MLP neurons of a small language model. Each row is named by its layer, matrix (gate and up: input weights) and neuron, and shows model dimensions 0-127. Each number is 200 + 20 x the weight over its row's rms, rounded and kept within 0 to 999. A neuron's up and down rows have the sign that makes its largest values positive.
After each neuron's rows, "fires on" lists the tokens most often at its 100 highest values on Wikipedia text that the model never trained on; "fires in" lists the words (lower case) most often at its 100 highest values on Wikipedia text that the model never trained on. A number after a token or word is its count.

L6.gate276,180,200,228,197,186,189,191,189,186,219,213,222,186,201,225,203,214,211,201,189,187,176,182,173,216,215,186,195,229,206,183,242,187,199,190,236,215,235,178,199,200,191,201,208,196,164,235,217,236,188,206,182,223,208,190,179,215,239,228,181,176,179,217,193,191,162,194,188,209,235,180,210,183,235,193,217,191,240,188,189,169,185,199,161,216,227,204,187,201,203,188,193,200,240,194,224,167,182,222,178,181,215,174,221,209,213,196,169,204,210,190,211,203,198,176,203,199,238,171,190,198,202,157,182,182,186,183,189
L6.up276,219,226,228,170,153,211,259,202,187,182,211,181,208,202,187,205,201,199,208,183,191,190,191,199,211,215,189,233,220,199,211,191,175,181,214,193,238,212,200,169,200,210,222,188,195,192,213,176,182,220,179,204,189,188,210,205,221,182,189,240,220,216,188,182,222,187,189,195,216,227,205,199,207,203,193,211,216,202,201,202,194,176,191,193,164,203,203,160,216,188,172,204,167,190,215,174,189,187,185,185,197,195,217,219,224,199,200,200,225,203,215,212,195,179,229,214,192,241,213,131,214,221,190,184,194,236,232,194
fires on: "n" 38, "m" 15, " do" 7, "d" 5
fires in: "then" 24, "them" 14, "technology" 8, "year" 6

L2.gate160,187,204,238,208,197,181,211,188,205,199,173,219,240,183,169,173,216,194,153,202,209,193,243,166,200,209,202,197,219,207,177,212,196,224,190,175,182,208,183,206,246,182,181,212,200,186,206,182,192,209,195,233,236,213,227,204,204,233,151,185,228,159,213,212,218,187,223,200,209,222,213,200,164,206,182,169,260,191,197,208,216,184,173,204,205,198,199,218,221,178,183,149,185,204,209,248,221,204,200,206,191,213,225,183,180,159,167,198,184,224,178,202,179,191,209,182,186,191,212,205,205,173,235,168,193,194,183,184
L2.up160,151,215,218,168,189,207,207,176,228,210,196,170,210,186,188,236,213,182,214,199,198,176,197,184,176,190,232,236,193,181,219,201,213,164,194,217,164,204,186,181,191,222,219,158,210,213,201,203,168,196,198,226,248,188,199,195,177,214,157,208,239,185,174,204,205,206,212,186,172,228,216,198,181,214,201,245,229,222,177,223,173,190,246,193,195,199,216,209,226,188,190,214,207,196,191,225,197,212,179,200,205,194,191,201,225,201,203,188,209,218,193,212,212,192,173,193,179,184,171,162,221,204,173,223,205,231,202,205
fires on: " to" 46, "ies" 14, "mit" 9, "al" 8, "In" 7, "ough" 5
fires in: "to" 43, "committee" 8, "in" 7, "commercial" 5, "series" 4

L2.gate150,175,218,217,176,195,207,177,202,224,200,196,186,187,203,184,248,204,222,211,174,242,195,229,214,233,192,221,203,236,227,239,183,202,189,221,203,230,209,155,165,216,218,213,204,220,217,214,182,176,223,184,189,202,207,203,238,201,219,203,181,246,179,213,231,207,171,183,181,179,234,201,204,201,199,203,185,209,218,221,226,181,199,234,199,197,212,204,191,175,207,172,205,214,196,216,187,173,185,212,223,185,214,163,207,233,216,205,194,203,222,182,207,215,189,219,223,185,186,220,215,183,198,186,183,210,172,188,172
L2.up150,188,155,237,175,169,210,194,219,199,157,205,155,196,194,229,196,196,218,196,171,219,211,221,216,202,203,242,228,230,196,205,199,199,195,238,210,206,188,185,177,207,218,198,147,220,225,203,186,157,235,234,183,206,194,175,198,207,223,166,217,198,202,175,207,204,206,217,192,186,206,205,193,199,211,213,185,192,190,234,179,252,225,188,231,227,219,212,202,213,215,185,205,224,195,224,201,219,201,188,187,192,197,192,190,227,206,202,213,219,202,214,180,168,190,187,191,197,188,204,186,170,192,189,220,197,217,212,188
fires on: " in" 64, " In" 19, " for" 13
fires in: "in" 72, "for" 13

L6.gate209,192,227,181,213,201,216,191,195,205,190,204,168,187,178,204,204,193,215,211,177,223,202,193,161,172,216,191,234,200,192,214,204,181,165,214,197,169,219,223,183,204,208,214,199,176,204,221,201,197,216,187,203,227,195,206,223,219,157,231,211,231,178,181,245,200,211,157,204,199,204,227,202,203,232,181,202,202,168,195,208,206,191,208,212,228,221,181,225,203,243,180,181,224,216,203,146,180,238,190,229,176,176,233,162,157,191,193,199,202,180,219,209,195,180,185,199,202,174,196,167,197,205,204,217,203,179,208,175
L6.up209,187,219,199,235,199,223,180,176,215,192,225,169,181,192,206,179,199,203,209,203,208,183,214,183,212,226,198,228,204,186,222,189,201,176,188,221,193,182,213,187,171,183,221,205,194,218,208,173,172,209,186,160,185,190,171,194,202,182,200,193,239,230,217,200,192,181,176,238,185,197,206,206,211,210,181,212,185,216,151,185,189,182,184,222,207,225,173,189,195,230,198,195,239,190,224,209,203,221,203,227,184,195,214,175,179,198,210,223,223,187,202,216,197,213,182,206,224,144,183,186,203,217,203,225,236,221,223,203
fires on: " John" 22, " Robert" 18, " David" 15, " James" 8, " George" 7, " Frank" 7
fires in: "john" 18, "david" 14, "robert" 12, "james" 8, "george" 7, "roberto" 4

L5.gate44,169,181,206,192,199,182,186,167,202,186,178,201,195,213,201,238,185,155,204,217,186,198,168,206,163,187,205,229,244,204,175,214,188,214,203,207,156,172,203,197,191,187,196,198,204,178,221,233,223,197,253,161,206,206,177,241,238,205,199,183,187,190,192,214,222,182,215,209,190,204,201,221,210,180,228,225,217,219,242,175,155,182,206,176,236,217,212,216,197,195,187,220,166,210,176,216,191,200,202,238,195,224,216,201,203,187,185,215,203,188,192,192,178,183,211,203,205,206,193,205,193,216,179,170,215,189,198,182
L5.up44,190,194,196,219,195,181,172,191,203,190,199,233,238,202,194,199,232,176,226,215,184,178,200,209,237,175,236,197,228,188,179,207,200,208,204,183,219,203,217,203,186,198,221,190,207,177,190,185,210,205,194,259,190,188,183,204,209,182,206,221,209,188,204,208,212,239,216,201,162,218,200,213,182,197,210,181,209,161,189,210,195,247,173,225,206,237,229,186,177,201,226,216,196,185,238,201,224,178,214,179,186,178,219,208,179,251,205,154,190,179,224,207,213,176,228,218,213,199,182,187,178,202,210,184,175,188,199,172
fires on: " was" 91, " became" 9
fires in: "was" 91, "became" 9

L2.gate192,187,172,229,178,209,231,186,213,194,183,192,177,212,172,204,206,215,205,204,188,207,194,183,211,236,236,189,155,197,170,213,205,187,198,247,191,186,183,193,254,186,208,237,231,220,196,189,255,207,170,225,197,180,153,151,216,202,203,207,202,204,204,188,216,182,185,191,197,236,169,181,223,233,205,208,253,188,209,220,168,197,179,189,206,179,181,189,193,156,210,193,208,218,210,200,207,196,197,163,208,190,200,247,185,194,179,216,195,197,223,203,200,187,220,201,222,235,222,203,213,218,178,198,169,212,214,180,194
L2.up192,201,211,202,167,204,201,200,234,219,205,216,151,217,200,188,219,221,200,202,209,203,190,194,189,206,214,177,170,209,174,241,188,189,210,241,202,229,209,176,179,197,196,208,191,227,233,176,191,196,186,195,203,193,226,183,214,218,202,162,211,186,184,216,186,211,207,187,187,176,147,181,227,207,178,232,221,233,179,193,176,170,186,185,184,198,223,174,198,197,218,222,201,204,175,210,223,200,229,225,195,184,200,210,202,161,218,202,208,210,212,237,213,204,192,216,201,173,243,222,201,193,221,181,201,205,180,160,212
fires on: " at" 84, " At" 16
fires in: "at" 77

L5.gate504,208,201,208,175,236,155,167,182,180,226,230,230,211,212,212,198,177,172,184,186,184,191,194,217,174,198,194,173,219,219,175,224,188,200,231,165,197,161,201,195,166,250,206,167,196,188,206,215,187,211,206,244,199,223,189,207,197,182,220,183,167,171,234,204,241,209,204,209,203,213,170,201,197,176,229,212,191,198,214,204,194,231,164,234,203,215,202,205,167,204,174,200,233,217,201,184,226,250,206,203,183,208,189,217,234,195,203,191,209,195,221,205,198,209,235,192,220,187,215,176,181,206,200,171,191,182,198,153
L5.up504,196,239,191,241,225,189,174,206,223,192,221,180,216,198,222,180,175,203,165,179,206,242,194,175,194,199,183,192,195,219,226,216,198,183,221,196,220,229,199,241,172,192,193,227,187,204,188,181,183,199,181,217,165,167,194,182,196,187,217,187,164,172,210,187,204,221,184,194,187,232,186,203,223,184,234,249,224,189,155,188,176,220,182,206,215,192,198,190,197,175,205,166,241,197,206,210,203,217,218,191,200,185,187,213,192,201,168,195,190,212,195,188,214,196,253,197,184,182,197,198,217,230,182,214,197,197,212,197
fires on: " has" 70, " had" 25
fires in: "has" 70, "had" 25

L2.gate301,212,192,193,194,152,197,210,185,224,158,218,201,182,190,225,183,225,196,235,206,197,199,194,170,199,195,219,205,210,186,210,202,207,212,180,193,207,198,183,212,193,204,211,175,207,174,175,249,175,174,241,154,187,198,204,193,227,183,226,189,198,187,250,195,202,191,205,230,204,227,220,211,191,217,179,238,221,213,217,172,198,199,196,169,179,201,218,206,175,202,191,178,222,190,207,217,213,178,212,206,200,188,151,191,214,220,207,195,205,197,209,201,200,218,205,200,188,215,199,237,194,226,176,205,227,233,171,204
L2.up301,210,202,202,170,217,187,229,153,220,197,217,230,226,218,192,201,211,196,168,223,190,162,181,171,209,214,205,195,228,176,164,188,228,192,188,207,213,213,223,159,189,197,167,206,181,174,178,205,171,213,202,214,181,211,178,196,229,167,190,206,189,186,209,198,212,212,208,188,183,228,196,180,192,218,204,213,224,177,219,190,189,154,187,179,214,191,218,230,222,230,214,201,194,203,217,207,226,234,145,203,251,189,191,220,174,217,195,186,201,206,196,212,184,205,202,189,224,182,178,203,188,236,189,197,186,197,184,179
fires on: " was" 41, "ade" 21, "ing" 19, " new" 6
fires in: "was" 41, "backing" 12, "academy" 7

L6.gate358,210,145,197,220,179,201,206,203,205,190,230,197,195,167,214,186,194,188,201,191,182,209,212,199,196,218,218,190,195,195,232,196,178,164,238,185,202,203,211,170,206,206,204,199,210,241,244,238,162,164,211,198,195,210,225,204,187,235,198,156,193,205,180,198,185,188,191,201,198,232,192,212,212,228,151,221,192,195,241,221,175,179,210,179,211,176,192,235,249,204,207,202,199,212,213,228,186,181,195,175,188,210,192,167,212,189,196,196,202,206,211,202,212,202,187,207,235,199,216,216,240,227,230,229,236,158,219,211
L6.up358,211,234,209,209,182,184,181,185,253,219,179,127,209,193,221,186,215,201,240,205,194,188,213,228,195,215,177,193,210,192,204,196,167,179,180,204,207,190,206,206,213,205,164,225,237,189,232,229,175,173,210,191,174,180,224,198,216,168,168,210,201,213,225,184,221,189,200,200,185,223,221,212,205,211,169,187,182,206,190,206,185,182,209,185,199,172,203,171,183,239,227,177,173,225,204,253,189,181,215,191,156,201,198,196,201,191,215,227,189,220,239,185,215,222,206,190,142,191,176,188,190,184,214,186,183,213,160,201
fires on: "ing" 17, " between" 16, " to" 14, " on" 13, " all" 9, " with" 9
fires in: "between" 16, "to" 14, "on" 13, "all" 9, "with" 9, "using" 5

L4.gate1,197,192,186,189,198,196,170,194,200,195,198,189,197,206,213,226,204,184,228,194,187,202,228,202,232,182,239,213,189,202,166,213,206,195,204,192,193,199,265,214,180,192,224,175,161,199,205,216,208,199,220,190,240,228,235,169,188,197,216,198,188,185,219,210,158,175,186,187,178,181,226,157,198,182,206,179,223,200,222,211,182,184,208,206,191,206,212,249,227,220,190,200,203,205,217,200,200,194,176,193,195,147,192,179,165,210,223,209,186,223,209,165,216,232,182,161,218,216,185,209,192,198,243,194,188,194,235,207
L4.up1,194,182,201,181,221,189,185,199,168,202,219,196,197,186,176,190,237,182,209,164,196,187,205,198,210,177,240,192,198,214,194,193,179,185,215,221,185,175,206,208,179,214,185,184,185,170,183,227,208,256,192,240,235,205,204,207,239,196,182,225,211,208,196,156,180,208,201,176,196,202,189,171,185,163,220,185,208,181,254,224,188,213,205,163,206,191,230,188,206,189,197,188,223,213,200,180,184,179,226,218,206,208,216,221,187,187,208,178,184,196,200,192,168,220,200,211,246,182,184,174,235,165,223,185,163,179,227,186
fires on: " m" 91, " R" 9
fires in: "m" 63, "mother" 8

L2.gate257,185,201,160,170,204,207,212,193,193,197,210,187,208,210,173,203,194,194,205,221,181,214,206,225,198,231,206,175,220,178,208,210,201,175,193,194,186,207,178,207,199,204,190,204,187,205,198,188,211,184,210,192,168,182,211,226,202,218,170,206,237,207,170,173,202,192,206,231,191,156,229,155,212,221,202,182,214,172,241,213,222,181,198,166,183,195,199,231,181,200,164,199,195,192,226,227,222,195,187,226,216,242,250,195,197,231,186,257,199,224,170,208,185,184,219,213,174,193,192,201,234,208,214,197,200,211,170,229
L2.up257,195,208,170,205,209,155,202,222,209,220,230,169,191,208,198,203,185,184,177,226,221,228,206,255,198,222,232,204,196,167,205,212,193,163,193,204,186,210,187,189,171,219,176,197,202,229,220,170,208,221,200,204,187,180,229,217,212,230,192,164,252,203,159,196,232,216,219,212,216,160,210,184,211,225,208,198,199,224,229,209,238,169,193,170,199,219,186,240,184,199,202,203,205,207,196,204,184,181,211,198,215,209,221,203,168,215,228,216,200,220,184,186,185,177,208,176,186,218,194,192,214,195,227,196,191,177,168,226
fires on: " to" 78, " against" 11, " while" 7
fires in: "to" 76, "against" 11, "while" 7

L6.gate327,228,226,193,188,217,175,203,223,166,190,202,184,189,242,209,199,174,212,192,198,194,207,178,200,248,193,196,206,195,205,180,220,199,217,189,172,167,169,213,174,208,176,221,185,203,236,207,203,220,195,241,212,194,215,164,185,212,193,175,201,233,174,205,215,196,182,226,207,201,193,209,199,230,207,171,227,187,196,197,199,200,189,239,199,202,230,218,184,194,226,236,190,204,177,223,200,188,173,216,179,198,177,167,178,232,168,160,233,186,245,210,222,170,221,183,213,178,199,214,213,195,164,210,193,207,185,189,200
L6.up327,187,181,196,208,177,195,191,177,214,192,207,184,207,225,201,205,182,209,167,164,242,205,218,201,214,202,233,177,197,183,243,226,193,221,221,202,169,187,192,197,208,194,204,166,225,229,216,213,227,216,208,187,189,221,202,253,199,192,224,199,209,233,183,186,199,203,220,204,182,165,212,204,220,206,190,174,212,198,213,204,186,191,212,184,216,235,178,219,244,212,181,194,199,213,194,222,192,202,183,159,202,222,202,173,158,187,208,198,209,239,206,218,187,165,191,215,173,188,224,207,181,168,197,206,227,178,174,205
fires on: " during" 33, " In" 19, "In" 18, " after" 15, " in" 13
fires in: "in" 49, "during" 33, "after" 15

L8.gate431,190,181,218,213,208,219,187,189,198,215,190,199,204,188,187,188,184,172,191,208,189,217,226,195,209,188,173,201,198,205,186,231,207,228,173,189,178,228,203,201,217,161,205,185,214,196,203,221,199,202,198,207,218,226,185,176,208,181,222,169,179,231,248,167,202,190,205,234,215,188,190,210,210,190,194,189,177,229,239,198,205,218,211,181,221,201,238,202,183,199,242,188,123,252,201,153,209,199,219,181,195,177,214,175,188,189,209,178,172,219,198,217,192,181,216,210,207,193,210,206,193,216,186,221,204,200,205,203
L8.up431,200,194,231,211,180,197,180,206,200,209,205,189,197,185,219,206,206,196,169,209,180,195,204,201,191,195,176,212,198,182,150,179,231,183,193,208,194,188,158,211,198,220,208,198,201,195,163,177,182,217,230,232,193,190,210,256,222,207,201,218,197,212,183,187,191,139,222,186,214,208,223,181,213,221,200,174,186,220,261,205,197,218,171,204,169,204,212,180,224,193,187,210,171,187,164,219,251,190,218,188,149,163,205,192,218,186,228,188,194,220,195,219,166,203,201,216,208,195,211,193,202,202,212,213,193,188,208,192
fires on: " with" 71, " and" 15, " by" 9, "With" 4
fires in: "with" 70, "and" 15, "by" 9

L8.gate302,255,191,190,211,218,230,170,187,218,206,227,189,179,194,233,212,173,208,222,204,219,197,232,166,199,202,214,214,204,218,205,231,193,170,222,239,208,170,213,238,223,190,176,217,220,235,215,181,233,192,156,227,212,206,207,189,215,229,179,211,210,227,164,183,205,172,184,212,198,155,190,190,229,178,207,192,199,193,212,174,243,179,190,188,217,192,184,211,195,188,207,207,214,216,207,190,170,191,199,183,218,198,200,169,183,162,189,227,187,233,192,192,228,188,179,186,209,225,190,189,224,175,160,222,196,207,223,225
L8.up302,185,203,226,180,225,251,185,186,210,181,226,216,198,214,183,183,171,182,230,217,221,174,165,197,211,181,215,197,197,170,157,203,198,194,202,216,209,214,206,245,188,211,180,183,155,221,189,173,205,204,204,209,156,189,204,190,233,231,213,219,175,179,183,201,194,204,200,213,210,205,202,200,243,167,228,229,207,205,172,185,212,193,175,184,189,217,262,180,182,206,215,220,211,203,208,174,153,190,204,172,209,230,185,205,201,209,228,187,177,202,208,199,189,186,192,186,172,170,178,201,181,204,168,205,186,197,219,210
fires on: " m" 35, " in" 14, " mi" 14, "o" 12, " League" 5
fires in: "m" 35, "in" 14, "mi" 13, "league" 5

L6.gate166,211,174,199,224,210,246,200,168,180,214,214,188,198,194,208,208,203,218,183,182,196,240,203,155,241,184,184,205,221,177,228,192,175,179,222,200,183,232,171,181,236,194,192,247,194,207,186,200,244,233,211,203,211,200,185,179,165,172,178,199,170,231,207,210,190,205,188,222,175,213,210,183,176,210,195,214,215,187,244,212,197,199,206,209,154,193,214,219,212,218,173,193,212,209,182,209,187,212,207,222,226,208,182,185,161,189,190,228,194,191,173,203,150,192,227,177,231,186,204,194,208,210,187,188,196,234,203,210
L6.up166,230,217,231,178,173,197,225,206,215,219,195,215,207,202,184,222,193,204,209,241,225,232,221,227,201,204,214,168,188,215,161,192,181,193,190,187,211,206,175,184,184,162,190,196,164,192,231,192,214,207,204,169,217,192,205,192,192,193,212,200,223,190,193,179,190,209,232,190,224,202,216,207,206,181,202,191,189,195,205,180,189,226,194,185,221,188,192,175,198,190,231,194,203,192,221,194,175,228,211,182,187,195,177,162,196,172,197,205,183,186,185,154,201,209,221,227,203,237,203,208,245,157,214,207,218,228,191,205
fires on: " his" 69, " her" 13, " their" 6
fires in: "his" 64, "her" 14, "their" 6, "historical" 4

L4.gate302,184,196,191,228,179,165,212,204,189,181,179,182,217,192,208,168,164,182,216,181,189,210,204,202,203,205,188,246,166,157,148,234,219,213,185,192,183,200,216,212,203,195,181,211,207,233,197,223,180,228,201,183,190,204,200,197,198,164,221,180,203,167,166,217,185,149,221,230,180,212,181,180,195,183,218,197,202,217,228,185,210,210,194,193,200,219,202,176,208,180,221,217,240,216,198,218,248,214,235,206,203,205,186,175,211,191,184,184,224,200,187,220,199,195,215,225,225,219,190,149,188,220,193,226,184,196,191,223
L4.up302,193,182,237,203,178,208,209,215,201,189,173,202,202,225,165,233,201,214,182,212,208,185,202,203,212,207,233,200,196,205,194,207,193,158,217,192,163,181,169,191,232,240,178,209,194,202,201,193,218,190,184,184,233,204,194,213,207,215,195,215,162,214,218,176,213,214,219,187,213,172,209,168,177,188,201,182,177,204,189,227,203,242,173,183,198,200,200,239,168,216,186,221,177,230,168,209,226,210,184,180,214,168,192,201,177,196,235,222,205,189,241,188,216,183,197,215,232,206,209,223,173,198,176,150,204,190,195,228
fires on: " and" 100
fires in: "and" 100

L8.gate7,188,209,212,227,207,183,174,209,230,158,202,218,209,132,188,204,204,185,192,194,213,178,184,203,193,192,194,183,188,208,167,184,164,166,165,156,188,207,185,198,192,207,175,203,189,196,196,187,206,186,207,188,199,203,191,215,220,201,175,203,208,233,160,160,191,212,217,232,206,176,188,211,230,206,193,232,213,241,214,166,219,190,226,192,205,201,213,203,196,207,245,230,209,165,241,201,184,222,186,217,189,225,181,197,197,228,149,189,220,171,202,206,183,181,209,205,167,199,192,204,204,207,198,222,225,211,228,191
L8.up7,178,215,220,165,166,174,172,177,226,181,205,190,225,182,196,228,196,216,179,211,189,230,217,214,200,216,197,215,169,199,197,211,197,213,193,186,208,195,201,223,216,194,207,229,175,232,172,172,208,235,247,235,211,219,169,195,204,173,191,205,219,175,225,190,183,204,206,176,194,179,237,185,210,206,204,223,206,178,229,195,205,212,206,187,195,189,227,224,217,199,181,198,172,211,209,188,205,206,181,204,166,206,249,245,212,210,190,182,193,188,194,195,161,194,191,207,192,224,187,198,177,207,229,227,222,184,231,164
fires on: " be" 27, " being" 14, " have" 11, "et" 9, " become" 6, " was" 6
fires in: "be" 25, "being" 14, "have" 11, "become" 6, "was" 6

L4.gate399,204,195,229,219,209,192,225,174,180,210,183,202,230,192,210,194,233,230,215,220,217,194,203,199,196,210,192,173,222,180,210,190,176,190,209,203,166,174,181,185,194,214,190,253,189,198,214,165,220,196,250,208,180,197,191,216,198,212,198,159,210,206,269,208,236,229,204,158,239,193,199,144,217,225,181,172,208,193,195,244,203,201,194,213,224,189,213,180,231,181,205,192,174,209,169,237,199,199,191,208,213,149,184,210,195,186,198,224,197,201,190,230,220,211,225,181,214,177,210,223,218,205,164,182,215,179,188,214
L4.up399,193,191,166,169,202,205,204,215,204,210,235,211,195,234,225,189,179,220,156,200,213,190,211,221,223,216,209,206,201,216,195,174,182,187,201,227,222,178,188,162,217,241,153,201,202,200,162,180,196,206,178,202,249,239,176,180,171,185,181,165,199,202,205,196,176,192,223,182,237,226,202,186,171,161,193,203,199,163,197,153,202,222,218,182,228,199,211,220,198,208,189,203,239,158,207,205,233,204,226,220,231,181,230,158,220,233,196,200,189,169,210,208,196,186,215,214,217,202,223,171,203,180,212,190,203,190,175,205
fires on: " her" 75, " him" 10, " their" 9
fires in: "her" 69, "him" 9, "their" 9

L4.gate478,194,204,217,228,199,195,220,203,184,200,219,141,219,228,201,183,169,214,215,181,179,188,210,136,201,186,194,185,213,201,215,235,191,225,167,209,167,197,189,204,178,219,194,237,194,193,186,210,191,201,147,226,225,209,231,197,173,211,189,189,226,179,198,212,170,196,184,191,195,226,232,154,165,217,223,192,215,183,193,207,195,193,165,224,201,180,178,184,209,185,217,161,178,202,222,245,199,206,224,197,231,188,192,181,205,198,177,224,214,195,211,189,207,189,206,206,204,172,175,226,202,202,227,217,189,188,196,182
L4.up478,193,192,207,247,178,171,201,201,213,203,208,196,232,150,200,199,178,226,187,168,216,183,207,157,248,165,216,207,201,218,181,221,213,214,209,224,211,168,190,194,218,221,199,215,184,202,166,194,162,206,221,227,212,209,223,184,243,213,199,214,192,186,195,202,166,210,222,214,177,191,221,197,208,184,186,184,171,212,186,198,205,188,237,195,191,164,221,203,193,217,208,202,190,199,193,188,182,188,244,204,190,184,170,185,214,223,206,202,143,213,188,205,204,196,208,181,195,181,227,199,190,195,205,205,184,180,198,196
fires on: " original" 18, " also" 18, " various" 14, " different" 13, " full" 11, " current" 7
fires in: "also" 18, "original" 16, "various" 13, "different" 11, "full" 10

L2.gate263,228,230,142,207,230,193,240,178,205,213,212,209,250,192,234,206,200,199,179,193,211,224,189,180,186,194,190,192,227,198,155,216,148,192,198,191,195,203,229,203,234,210,193,184,204,216,194,172,189,190,172,173,218,184,202,200,210,230,204,199,182,173,209,220,192,198,263,215,202,182,169,182,225,219,192,207,199,215,179,209,203,230,204,215,209,218,198,210,180,194,218,187,195,199,234,188,185,177,198,170,204,209,161,214,188,179,194,191,226,198,216,213,188,176,213,165,198,193,196,228,201,184,206,215,185,220,188,178
L2.up263,215,242,219,188,219,196,217,182,206,187,210,248,211,202,233,182,204,199,146,206,183,215,200,186,204,176,207,151,168,220,177,233,197,204,178,177,203,174,197,190,208,186,206,216,231,211,206,200,189,214,180,167,220,197,204,195,247,207,194,205,172,189,197,186,201,204,210,209,200,193,208,198,195,211,158,196,236,208,214,215,186,237,206,199,201,185,224,213,162,226,201,159,206,220,195,219,204,163,180,225,179,213,196,195,179,178,192,255,198,163,238,205,193,180,222,193,185,219,214,216,181,172,195,192,213,189,197,188
fires on: " on" 18, " include" 17, "mon" 13, " has" 13, "fa" 9, " including" 7
fires in: "on" 17, "included" 13, "has" 13, "including" 7, "have" 6, "since" 5

L4.gate290,217,173,178,198,230,198,158,193,208,197,211,188,187,194,185,244,228,196,165,222,161,202,228,187,209,173,205,183,182,189,153,234,185,172,174,188,231,218,226,198,189,193,187,194,211,211,191,205,189,238,192,210,232,192,211,172,181,226,205,172,180,213,243,211,219,190,184,223,207,228,223,202,202,205,188,194,203,204,199,182,153,198,192,199,220,211,206,177,191,187,220,190,196,195,216,158,176,224,211,171,226,174,192,182,210,191,207,226,206,199,153,213,204,221,212,228,191,207,202,190,205,187,216,261,201,207,200,197
L4.up290,199,183,206,228,207,195,179,199,201,212,178,221,196,192,191,199,199,186,231,168,181,215,173,234,213,190,182,221,210,231,209,198,209,229,202,186,214,196,186,195,196,190,211,198,178,175,189,220,171,256,194,181,166,240,168,225,210,234,192,167,182,170,233,215,200,217,173,227,218,199,186,182,246,192,204,198,195,205,168,209,196,195,218,218,211,216,180,205,206,159,213,176,218,223,200,209,187,223,201,207,175,196,192,209,169,217,216,207,208,207,231,172,199,177,217,191,215,194,176,204,191,165,156,223,176,198,160,159
fires on: " had" 60, " has" 24, " have" 16
fires in: "had" 60, "has" 24, "have" 16

L2.gate354,184,186,179,207,202,209,219,195,210,218,176,209,161,189,194,202,184,195,174,215,230,202,191,223,202,166,199,218,216,217,197,192,208,187,241,189,230,177,162,191,173,192,188,234,198,177,234,212,226,203,211,181,213,190,182,214,203,215,188,211,196,217,211,154,195,210,211,165,193,178,215,232,199,212,188,189,182,224,188,197,231,187,212,168,206,188,224,239,194,168,211,212,200,225,181,194,236,225,200,222,150,240,191,180,197,199,180,216,214,170,170,189,191,200,235,185,235,169,227,208,181,194,212,186,184,236,182,200
L2.up354,178,197,223,207,202,199,182,175,195,213,200,223,160,202,203,212,197,218,179,202,206,205,208,219,201,191,213,210,192,232,176,175,215,196,213,207,217,194,182,183,139,165,192,218,189,176,233,181,202,206,200,189,194,211,185,208,189,185,209,224,188,194,191,162,196,246,230,180,206,179,210,227,213,210,205,205,199,224,186,204,228,226,210,177,251,209,224,218,195,168,222,216,190,234,179,191,247,196,221,207,153,229,226,201,199,187,206,186,198,193,168,217,214,214,238,167,204,163,199,234,188,173,194,190,197,214,187,197
fires on: " 2021" 20, " 2019" 18, " 2018" 15, " 2011" 15, " 2020" 12, " 2017" 8
fires in: "2021" 20, "2019" 18, "2018" 15, "2011" 15, "2020" 12, "2017" 8

L8.gate393,189,202,210,217,207,203,137,181,172,174,195,208,180,208,185,209,184,213,193,197,216,150,220,205,191,190,223,174,204,212,189,225,193,160,184,197,187,196,211,192,203,208,207,214,190,212,219,211,215,220,207,184,197,208,193,203,221,205,181,199,179,203,179,226,185,175,187,196,216,264,224,164,228,244,183,182,189,212,195,227,171,182,202,185,211,189,210,224,202,220,190,174,197,200,223,246,195,184,238,187,201,146,204,209,232,172,197,223,216,202,218,191,220,156,191,209,229,203,218,221,205,251,195,221,212,179,206,178
L8.up393,208,192,208,202,210,201,206,227,191,217,204,174,199,202,181,203,194,201,199,209,205,188,192,215,194,185,211,185,205,195,236,192,185,197,197,180,205,239,181,203,186,210,229,211,207,174,217,216,208,138,236,149,141,176,189,208,203,222,177,178,205,234,224,207,220,180,177,181,236,192,244,195,205,207,189,227,241,183,202,237,186,156,201,195,219,172,171,221,218,205,198,194,169,220,177,209,184,219,169,208,231,207,162,198,191,191,216,206,224,197,162,175,192,204,232,218,167,247,161,205,222,209,207,164,210,172,180,182
fires on: " to" 94, " him" 4
fires in: "to" 91, "him" 4